Weights of a small GPT-style language model, trained from scratch on English Wikipedia: 11 layers, biases.
MLP neurons of a small language model. Each row is named by its layer, matrix (down: output weights) and neuron, and shows model dimensions 64-127. Each number is 128 + 24 x the weight over its row's rms, rounded and kept within 0 to 255.
A block is one neuron, or neurons of one layer that tend to fire together. After each block is what it responds to, as a language model described it from the Wikipedia text at the highest values.

L3.down294 [143 116  88 147 115  98 101 117 102 142 100 148 100 121 126  81 105 108 145 117 163 117 143 173 144 188 134 102 131 180 161 107 113 133 113 106 121  98 128  98 144 150  94 152  99 142 121 159 133 130 113 151 114 136  89 159 109 119 149 119 118  97 104 140]
L3.down340 [149 152 124  82 142 143 120  83 110 136 128 102  75 151 118 138 152 112 116  81 156 140 138 108 131 118 162  93 125 136 109 161 111 156 135 108 134 128 135 113 137 150 133  94 104  85 136  87 121 168 153 149 134  99 119  87 138 134 123  72 121 123 144 154]
L3.down346 [119 157  81 156 104 138 105 161 171 151 117 122 119 138 151 130 105 150 141 111 164 147 187 135 138 115 116  84 178 142 126 156 125  94 127 111 121 136 146 157 121 148 128  96 145 150 111 148 116 110  58 123 122 129 143  87  87 117 114 133 130 122 102 153]
L3.down505 [178 112 144  95 130  86 113 130 125  94 144 109 151 121 114 141 109  93 146 188 144 112 133 113 142 118 160 136 151 127 101 115 100  98  97 149 110 169 141 129 140 114  83 121 161  98 121 103 165  98 101 130 110 110 114 125 102 126 115 164 100 151  95 142]
L3.down758 [121 131 122 149 139 122 131  97 130 141  98 175 128 150  82 108 159 185 115 100 165 119 126 139 165 134 103 162  97 116 139 163 119 150 120  92 105 115 134  94 107 120 147 153 118 153 112 134 125 130 117 137 118 101 148  90 116 119 122 123 130  98 143 135]
L3.down1000 [143 110 142 128 128 132 141 154 156 127 138  86 136 132  85 113  92 119 143 141 139 163 180 139 160 105 154  92  97 180 130 133  81 114 106 109 123 172 170 149 114 130 109 139 146 139 132 135 154 100 137 134 116 120 132 117 134 143  80 161 146 115 118 133]
L3.down1085 [123 115 172 102 156 140 110  91 120 160 147 154 112 128 122 108  80 127 169 115 151  63 140  96 146 124 150 124 169  87 152 146 118 102 124 131 124 121 126 177 113 148 168 109 114 109 110 136 135  91  88 132 114 189  86 126 144 135 130 108  95 108 130 109]
L3.down1485 [131 139  89 156 139 133 143 137 127 150 108 115 151 125  96  77 125 146 128 123 122 136 172  90 130 113 119  95  92 152 129 125 108 104 120 133 112 139 145 116  83 126 122 122 117 163 120 158 127 106 169 127 154 109 152 126  93 155 136 164  89 113 119 121]
Description: Unit after a number. Suffixes and units right after a numeral, such as the minute mark in football goal lists (71'), ordinal th (25th), °, m, ft; also word-piece endings like ten-se.

L7.down164 [111 154 122 112 113 103 107 121 127  94 148 120 156 125 158 157 127 112 130 166 149 102 101 107 122 148 117 161 130 136  86 137 111 119 130 170 141 152 102 116  17 129 127  99 113 134 159 166  78 157 118  67 148 125 155 138  99 139  84 173 192 116 135 116]
L7.down499 [ 85 105 138 112 137  92 147 142 124 135 108 123 150 141 153 107 121  99 180 123 148  88 131 124  92 132 139 139 129 185 206 159 147 159 129 109 125 133 153 110 106 154 136 137 140 143 142 127 109 128 174 139 156 168 121  89 132  97 143  97 131 110 149 142]
L7.down522 [147 137 142 154 160 120 134  87  88  96  98 162 133 124 116 150 122 119 112 107 136 143 152 114 133 161 131 100 149 130 165 155 132 122 121 135 154 126 143 136  72 150  60 141  88 135 134 140 132 123 118 136 137 142 138 118 126 128 109  88  96 140 162 148]
L7.down813 [103 139 155 113 141 164 123 144 123  90 142 147 141  99 140 155 104 144 142 134 114 147 133 102  93 151 118  98 140  76  64 156 116 136 177 103 129 129 138 120 109 149 134 176  99 155 144 124 125 106 122 159 146 120 116 112 138 112 139 128 153  61  89 111]
L7.down934 [ 97 143  90 125 103 181 129 151  76 106 145 127 128  93 105 120 109 126 120 143  74  94 163 135 157 164  92 103 115 153 136 125 127  97 132 111 128 148 159 148  69 142  98 124 142 150 106  89 129 134 126 118 127 121  73 170 114 125 111 134 138 135 124 113]
L7.down987 [133 130 115 106 153 139 107 138 138 147  90 129  95 100 136 110 130  98 109 156 137 166 118 152  70 114 158  64 149 128 107 150 122 105 142 142 143 113 113  94 136 127 130 155 129 129 144 134 161 120 132 131 135 140 109 103 101 166 129 114  95  98 133 147]
L7.down1295 [133 112 135 138  82 117 107 169 104 135 105 145 154 130 127 104 124 142 117 143 134 101 132  96 136 121  78 138 137 117 136 179 113  85 137 127 120 163 180 102  53 138 142 110 138 127 107 129 150 126 118 106 102 147 125 135 150 128 120 157 151 115 116  96]
L7.down1438 [112 117 130 151 121 147 131 133 153 139 137  81 186 129  76 113 134 122 119 117 114 122 125 177 110 173 116 122 120  88 100 139 138 151 126 138 134 146 128 106 118 123 131 127 108 127 121  88 116 161 151  94 136 136 101 125  78 127 143 119 123 142 127 105]
Description: Mid-number separators. Decimal points, thousands commas and time colons right after a number's leading digits, mostly in election-result tables (34.31, 3,225, 3:28), plus ordinal suffixes and units (12th, mm).

L8.down618 [151  82 137 133 128 123  72 125 110 131 134 115 154 136 153  63 136 126  86 114 122 136 174 154 104 139 152 125 146 110 114 101 139 128 183  90 151 117 132 129  79 163 126 150 156 122 115 140 122 163 121 101 133 134 123 132 125 168 137 114  80 108 133 132]
Description: Verbs after "to". Main verbs, often intransitive motion or state verbs, right after infinitive "to" or a subject, such as ride, stay, came, travel.

L3.down26 [117 144 154  80 105  89 128 134 103 123 160 119 167 141 165 130 175 128 135 134 125 134 139 134 138 143 111 132 132 129 195 129 161  58 119  82 126 118 160 155  90  99 119  95 145 127  79 115 132 114  96 137 131 148 123 129 144 111 118 156  85 175 146 121]
L3.down214 [104 135 145 139 161 155 181 116 128 135 140 135 127 123 116 141 161  93 164 182 149 114 135 139 119  82  94 123 141 157 126 115 138  84 131 130 142 137 131 134 122 116 101 117 140 156 153 137 123 115 164 122 118 128 150 136 131 129 127 152 147 121  99 139]
L3.down409 [ 93 106 124 142 106 124 147 110 135 110 123 131 150 127 149 114 137 113 143 140 149 157 145 131 121 155 104  81 118 131 129 107 135 113 185 127 126  88 106  97 216 154 164 128 130  96  83 117 126 151 119 100 131 147 103  91 147  97 127 141 128 107 138 137]
L3.down594 [158 102 143 117 139 123 117 110 142  99 162  97 114  98 163 158 136 106  95 138 139 168 132 149 127 125  89 132 117 102 127 140 169 145 111 132 132 136 140 165 116  85 134 101 138 140 121  84 139 100 150 126  96 105 115 125 148 142 121 103 145 160 102 148]
L3.down642 [107 178 188 164 133 177 118  96  84 128 169 133 151 151 101 150 123 116 116 111 110 193 134 154 133 124 140 114 144 102 105  91 121 105 103  89 141 120 125 163 105 124 117  88  95 110 151 103 108  94 127 129 142 120 108 104 120 132 132 133 113 118 158 128]
L3.down745 [149 176 117 152 135 144 115 155 117 134 159 197 117 121 101  93 173 149 138 108 131 125 135 179 120 101 135  73 116 131 108 145 128 134 139 134 162 127 181 133 144 122 104 143  93 127 158 143 167 149 156 155 142 124 106 123 106 115 134 140 143  96  79 108]
L3.down1281 [165 114 130 112 150 135 167 129 118  99 131 128 118 175 151 119 134  75 155 106 122 147 145 151 132 141 150 156  98 126 104  96 166 132 123 106 120 135 158 133 133 158 132 119  91  89 181 138 107 110 119  96 131  99 128 140 161 109 126 115 165 149 141 111]
L3.down1377 [115 152 129 137 151 153 114 140 126 103 134 119  94  90 156 169 145 118  95 148 141 150 147 125 128  96 122 172 125 147 105 115 157 148 141 133 165 183 139 151 126 125 151 113 153  91 145  89 139 126 151 122 140 121 103 136 142 169 134  98 173 111 122 154]
Description: Number and date completions. Final digit pieces that complete a year or number, as in 17'17', 180'9', 13'46', plus coordinate, ISBN and model-number endings, and occasionally a word's last piece.

L8.down787 [100 102 136 108 156 143 138 128 114  99  84 144 151 105 119 136  93 160 132 137 164 129 149  83 162 131 133 117 146 145  90 217 109 199 149 128  93 128 146 175  94 122 151  96 155 174 119 164 141 152  93 124 113 117 155  88  96 148 112 138 126 130 155 131]
Description: Sentence-initial adverbial end. Last token of an opening adverbial phrase just before the main clause, such as years in "In 2018", "later", "season", or its comma.

L3.down39 [144 138 159  52 116  94 154 157  69  98  94 121 148 117 107  88 133 135 154 122 125 138 140 132 162 182 120 128 138  89 137 120 142 129 123 134 118 142 154 132 142 118 131 139 107  70 119 162 126 171 127 132 144 128 135 107 127 131 120 122 136 113 136 123]
L3.down502 [145 121 149 117 125 107 108 129 119 146 135 148 180 136 126 145 152 174 119 156 126 160 111 174 160 144 122 162 145  68 131 144 135 150 104 120 126 112 147 135 131 101 104 165 169 115 105  95 120 191 104 108  71 123 136  85 123 148 140 120 163 155 158 137]
L3.down855 [118 149 165 149 140  98 112 180 157  98 140 141 152 109  83 156 158 146 152 144 149 112  74 158 158 131 134 108 141  80 150 121 141 135 113  95 130 152 140 135  95 124 157 132 102 131 123 158 120 131 174  85  93 149 131 125  81  88 134 130 143  79 110  94]
L3.down909 [ 70 136 132  70  39 107 122 139  92 118 115 153 110 159 140 110 183 120 147 124 104 157 125 125 131 139 124 123 165 115 122 142 136  88 152 136 151 139 128 125 143 129 112 147 133 100 132 137 123 125 105 155 153  97  79  69 113 128 175  95 115 155 128 124]
L3.down1165 [146 152 165 113 159 144 126 103 136 134 123 150 142 143 106 138 177 169 135 145 142 121 131 120 118 167 118 183 109  67 137 164 114 125 119 105 118 137 144 172 100 100 158 132  98 113 102 135 177 170 160 104 120 140 129  99 123 112 127 127 107  99 103 103]
L3.down1288 [122 112  98 160 124  93 139 131 141 135  82 110 145 108  92 102 113 122 141 162 113 122 104 126 170 138 132 162 121 127 125 119  94  91 157 152 119 106 151 103 134 173  83 156 131 130 129 151 157 138 103 108  94 121 119 107 116 135  91 105  99 163 128 113]
L3.down1397 [128 129 134 118  86 121  75  78 146 114 127 125 150 149 112 138 139 153  82 138 147 113 135 110 132 161 111 130 161 113 150 199 124 112 154 101  86  82 151 172  93 117 131 132 154 144 118 132 189 104 123 140 122 147 139  78  94 108 108 142 105  55 120 159]
L3.down1439 [156  92 187 137 117 105 134 130 125 167 123 134 169 169 181 119 109 116 114 104  97 119 133 160 131 141  99 118 134 142 139 142 104 105 106 122 158 138 157 137 155 167 129 155 126 126 148 145 129 114 115 113 110 124 174 175  64 141 110 106 143  84 124  89]
Description: Start of parenthetical content. First token inside an opening parenthesis or other bracket-like break, e.g. a quote mark, digit or word piece, as in ("Peggy"), (50 hp), (TPE).

L7.down71 [128 135 148 140 136 147 103 119 131 157 122 138 132 105 108 160 131  95 135  68 150 137 131 162 134 121 148  54 109  77 129 119 117 132 153 139 150  95 140 126 138  89  98 116 127 102 116 118 100 171 180 100 153 126 136  87 113  91 132 152 104 143 105 107]
L7.down109 [ 86 155 100 163 110 103  93 118  98 156 105 104 135 122 132 139 143  84 104 133 136  70 121 123 137 124 157 123 121 107 125 139  99 142 130 178 126 140 145 121 160 119 136 121 156 100 135 117 120 107  96 155 103 129 134 121 103 148 127  99 143 107 124 119]
L7.down135 [177 123 146  83  70 147 125 126  89 129 121 129 135 128 132 159 137 143 101 131 140  92 117 119 141  97 146 142  78 108 144 132 124  99 122 140  64 102 164 148 155 157 127 149 118  79 129 121 104 134 110 136 104 104 118 116 112 147 103  89 128 139 181 109]
L7.down165 [132 113 122 116 131 140 112 146 115 148 131 100 130 146  90 129 154 126 140 134 122 133 124 116 129 134 116 173 120 133 162 116 125 130 141 146 128 117  72 156 183 121 140 171 110 135 129 129 125 128  95 151 120 150  81 138 163 180 159  87 184 121 177 130]
L7.down543 [138 122 131 142 170 133 151 129 145 154  96 163 132 160 128 123 137 140 145 142 174  96 112 147 154 150 129  84 143 130 130 110  85 138 148 114 138 142 123  86  89 148 115 132 107 104 138 116 154 155 132 123 129 143 137 127 113 147 133 119 126 117 160 119]
L7.down582 [167 146 123 105 132 153 134 166 133 159 108 141  94  58  98 110 173 120 105 124 110 164  91 165 100 179 111 102 135 143 120 166  77 114 134 118 146 138 105 128 106 128 158 134 124  90 148 115 117 117 197 151 153 148 133 124  80 140 117 157 151 131 139 141]
L7.down832 [132  99 154 141 113 134 121 141 144 141 127 138 149 118 156 132 131 116  86 113 121  68  97 175 154  76 140  99 131 149 118 149 102 129 108 119  96 122 169 125 114  86 159  68 165  81 106 130 122 126 114 119 127 157 111 102 121 132  95 126 152 105 127 170]
L7.down1128 [ 97 107 156 151 115 159 159 135 138 150 138 111 163 101 143 113 136 132 146 132 147 103 108 128 134 126  97 105 154 133 153 132 120 137  89 107 148 121 163 127 136 113 139 122 118 138 124 141 129  98 154 104 125 100 108 131 177 118 161 139  70 121 104 160]
Description: Clock-time minutes and quantities. Minute digits after a colon in clock times (9:20 am, 7:52 AM), plus numbers inside quantity phrases like ten minutes, 6,000 m.

L8.down542 [ 98 144 133 158  97  97 135 122 125 131 107  93 128 144  94 124 153 127 144 143 116 127 147 125 114 149  98  68 121 118  88 159 121  76 153 131 170 111 122 108 106 166 162 114 124 110 152 128 165 113 109 142 122 136 122 132 105 146  91 162 146 113 143 112]
Description: Numbers inside tables. Numeric pieces in wiki tables and stat lists, mostly a decimal point, thousands comma or digit chunk within a number, e.g. 42.6, 10,179, 2002–03.

L3.down161 [159 109 150 116 134  99 188 109  85 149 103  91 144 161 147 167 126  88 139 101 130 137 120 124 124 117 139 144  66 117 116 154  92 122 197 160 178 103  68 136 152 145 133 150 117 120 125 163 146 122 143 159 120 100 153  92 102 116 114  97 132 119 135 121]
L3.down169 [ 97 128 165 111 147 149 123 154 101 148 130 126 118 103 159 154 175 139  88 167  97 164  89 142 115 102 113 114  95  97 151 161 142 145 146 157  84 197 163 132 149 126 128 102 116  92 137 125 117 128 127 118 126 106 124 142 112 157 123 100 140  90 107 136]
L3.down292 [124 137 153 115 117 151 114 140 136 147 114 129 133 116 110 110 112 113 154 154 102 140 130 169 113 182 139 130 125 117 140 168 167  77 112 130 126 146 157 128 206 101 158  99 149 107 104 132 144 114 103 129 120  84 127 123 124 113 156 125 115 101 134 128]
L3.down667 [ 89 146 131 135 109 141 132 166 134 160  98 168  78 125 127 125 183 110 149 128 122 140 130 148  65 137 120  90 143  81 179 110 146  84 131  88 119 100 115 133 118 116  78 102 117 174 105 131 101 194 120 128 109 147 136 106 142  88 159 130 156  92  96 132]
L3.down716 [137 143 129 152 111 117 136  74 155 125 142 137 148 140 117 151 138 143 128 143 100 136 133 136 138 161 126  53 107 138 123 149 122 130 124 106 126 109 118  72 151 120 115  91 126 166 102  88 108 168 112 132 159 154 160 133 132  96 141  91 133  89 140 111]
L3.down842 [113 104 148 137 167  97 147  78 148 148 166 155 116 133 108 144 170 116 147 105 146 128 134 158 124 120 137 125 107  98 126 148 113 127 139 122 170 154 138 142 137 132 102 128 134 123 146  97 119 189 116 169 131 131 132  96 138 146 136 135  90 130 125 104]
L3.down869 [119  91 118 108 150 143 128 127 119 156 120 133  96 124 143 137 104 134 169 159 132 153 108 119 138 150 124 117 127 145 113 166 120  98 144 124 119  79 106 181 100 165 147 178 129 135 160 106 180 141 132 120 123  75 120 141  99 123  85 159  98 107 122  89]
L3.down1328 [122 163 146 136 125 149 121 151  98 109 128 163 123 158 168 148 125 145 148 166 116 167 129 121 130 141 107 126 132 149 117 119 130  93 139 101 125 108 123 137 110 105 111  84 148 118 127 149 155 145 140 137 154  82 145 158 122 127 129 138 156 125 137 149]
Description: Verb heads taking objects. The final piece of a verb expecting an object or complement, often after "to" or opening a clause: Having, assumed, earn, According.

L7.down89 [154 107 118 142 158 126  87 154 118 121 136 145 136  62 103 155 118 125  97 147 127 128 115  97 113 139 136 118 157 159  92 158 117 117 171 135 109  83  80 158 112 144 130 125 174 174 110 154 163  98  88 101 139 144 172 165 125 145 133 178 118 126 162 152]
L7.down192 [132 174 148 126 183  86  97 127 112 121 125  99  82 113 117 109 130  82  95  94 122 166 102 117 140 111 161  94 146 130  96 163  95 126 131  78 150 137 156 140  70 141 124 150 124 176 121 149 125 153 128 127 127 120  93 177  84 173 135 163 141 146 128 147]
L7.down645 [108 128 160 143 153 113 122 128 159 126 129 130 108 136 151 130  74 149 144 176 111 132 108 145  98 125 120 130 130 140 165 148  81 134 116 119 124 148 120 130  52 110 110 100 143 116 128 166 130 147 129 135 119  87 135 148 153 116 115 148 141 114  77 143]
L7.down653 [126 109 116 131 130 121 137  98 124 121 147 150 102 148 121 148 106 106 108 113 140 157 124 138 118 145 166 126 124 112  93 170 135 129 137 123  90 157 120 114  37 162 104 139 108 122 133 112 109 113 140 103 154 121 112 161 115 169 107 168 131 169 143 140]
L7.down856 [160 135 102  93 160 140 115 132 138 124 113 159 165 159 145 164 121 129 102 165 112 159 118 138 137 111 121 104 140 105 115 133 126 110 118 156 127  93 157 195  67 149 160 134 154 139 131 132 119 128 130 128 141 113 138 137 113 131 122 145 143 112 109 155]
L7.down892 [143 160 117 142 113 139 130 138 129 139 106 213 137 106 132 111 125 133 125 123 120 134 154 154 119 156 141  85 125 116 111 105 106  90  86  92 108 135 138 143 123 110 129 149 110 143 129 160 143 125 185  97 142 113 105 127 157 130 115 136 109 159 126 147]
L7.down1028 [134 119 131 133 152 103 144 128  99 130 107 139  88 129  94 159 124 107  90 150 167 170  94 143 143 139 151 119 179 115 123 148 149 123 109 130 124 132 117 126  50  98 151 199 115 111 161 120 127 146 129 117 133 159 105 127 102 148 132 150 149 145  98 145]
L7.down1207 [151 106  86 113 169 127 117 107 133 139 110 138 147 168 132 113 114 127 124 134 116 161 101 160 186 148 153 123 149 128 105 190 106 107 137 141  89 124 118 126  67 133 148 134 117 145 114 107 146 107 139 115 116 124  84 121 140 155 132 160 121 106 116 143]
Description: Clause-boundary comma before main clause. Commas closing a fronted subordinate clause or introductory phrase, right before the main clause starts, as in "If this were true," or "During World War I,"; rarely "that" after reporting verbs.

L8.down1244 [149 134 129 167 131 111 125 146 119 125 139 107 122 140 157 157 173 130 136 118 143 141 185 153 175  84 117 140 142 123 111 163 170 111 119 175 157 155 118 134 106 136 151  82 136 112 106 102 117 153 129 109 155 116 123 126 132 146 110 143 143 113 119 148]
Description: Mid-token in names and numbers. Later word-pieces inside factual numbers and proper names: years after "in" (15-40, 1956), ISBN digits, split surnames in tables (Se-well, McC-allum).

L7.down125 [122 139 123 102 135 160 115 135 117 160 105 130 138 105 105 125 111 160 175 120  82 129 209 143 100 148 161 109 122 109 120 157 127  91  88 153 108 104  64 122  74 142 152 147 113 139  97 155  80 136 119 136 139 118  69 153 127 118 156 138 162 144 103 127]
L7.down306 [149  84 107 129 123 121 109 116 155  92 113  97 110 106 129 142 162 146 167 139  96 107 130 165 152 146  78 124 104 187 145 115 132 149 136 168 163 143  94 139 117 107 122 170 107 141 101 115 143 177 123 114 131 130  94 161 157 138 119 186 113 162 115 112]
L7.down356 [142  95 108 156  97 141 108 132 125 128 155 139 143 128 138 134 131 175 110 119 138  89 167 144 144 128  80 121  78  93 170 125 130 125 161 115 100 138 112 128  81 128 156 116 130 144 112  94 125 158 157  91 145 108 129 165  75 107 122 120  82 100 125 127]
L7.down579 [139  93 168 148 150 131 129 114 142 158 154 134 130 130 186 103 145 135 113 138 103 121 177 136  89 111 106 139 148 110  87 161 109 124 118 149 100 101 121 113 137 101  94 147 132 105 125 115 118 117 146 142 166  94 138 143 146 139 122 132  79 166 126 102]
L7.down755 [135 101 150  90 153 156 111 137 155 117 115  79  87 138 153 161 155 131 135 125 111 149 157 129 118 115 135 145 171 109 107 186 138 112 128 128 123  94 133 109  71 151 138 117 142 127 106 181 126 110 135 119 135  86 134 159  93 114 104 131  80 146  93 152]
L7.down780 [132 129 116 101 188 146 127  97 105 157  84  97 108 141 141  99 122 143  78 153 114 133 174 145 127 147 160 122 124 124  82 174  76 121 140 146 111 133 147 174  92 142 146 133 151 160 145  87 114 144 101 133 119 133 123 111 155 167 104 136  92 115 105 158]
L7.down929 [ 95 116 154 115 166 137 117 132 108 153 135  94 156 153 133 139 115  77 141 190 141 104 163  68 131 124 156 134 191 108 134 159 151 125 135 114 107 123 120 130  78 153 151 113 150 108 152 156 124 113 120 139 105 115 114 142 126 131 134 121 117 153 130 111]
L7.down1369 [149 139 148 126 166 145 156 108 141 142 143 106 141 152 144 141 143 163 103 116 148 133 116 113 138 123 160 115 175 135 147 136 152  62 128 119 154 128 170 104  87 151 141 138 143 152 120 133 147 136 133  82 114  90 117 100 119 105  77 144 132 146 169 118]
Description: Main verbs after subjects. Main verb right after its subject or after to, often transitive with an object next, e.g. tell, gave, make, asked.

L8.down1027 [110 140 105 128 172 158 146 155 122 137 122 104 159 152 129 137 161 136 158 157 148  90 126  93 146 123 147 121 123 142 165 147  96 154 114 126  65 121 143 129 153 133 167  98 102 163  54 194 156 122 151  95 114 120 124 111 136 107 130 128 111 109 175 127]
Description: Last token before closing bracket. The final token inside parentheses, brackets or braces just before it closes, such as years (2020), math subscripts O_{3}, acronyms (ESA), and tags [EP].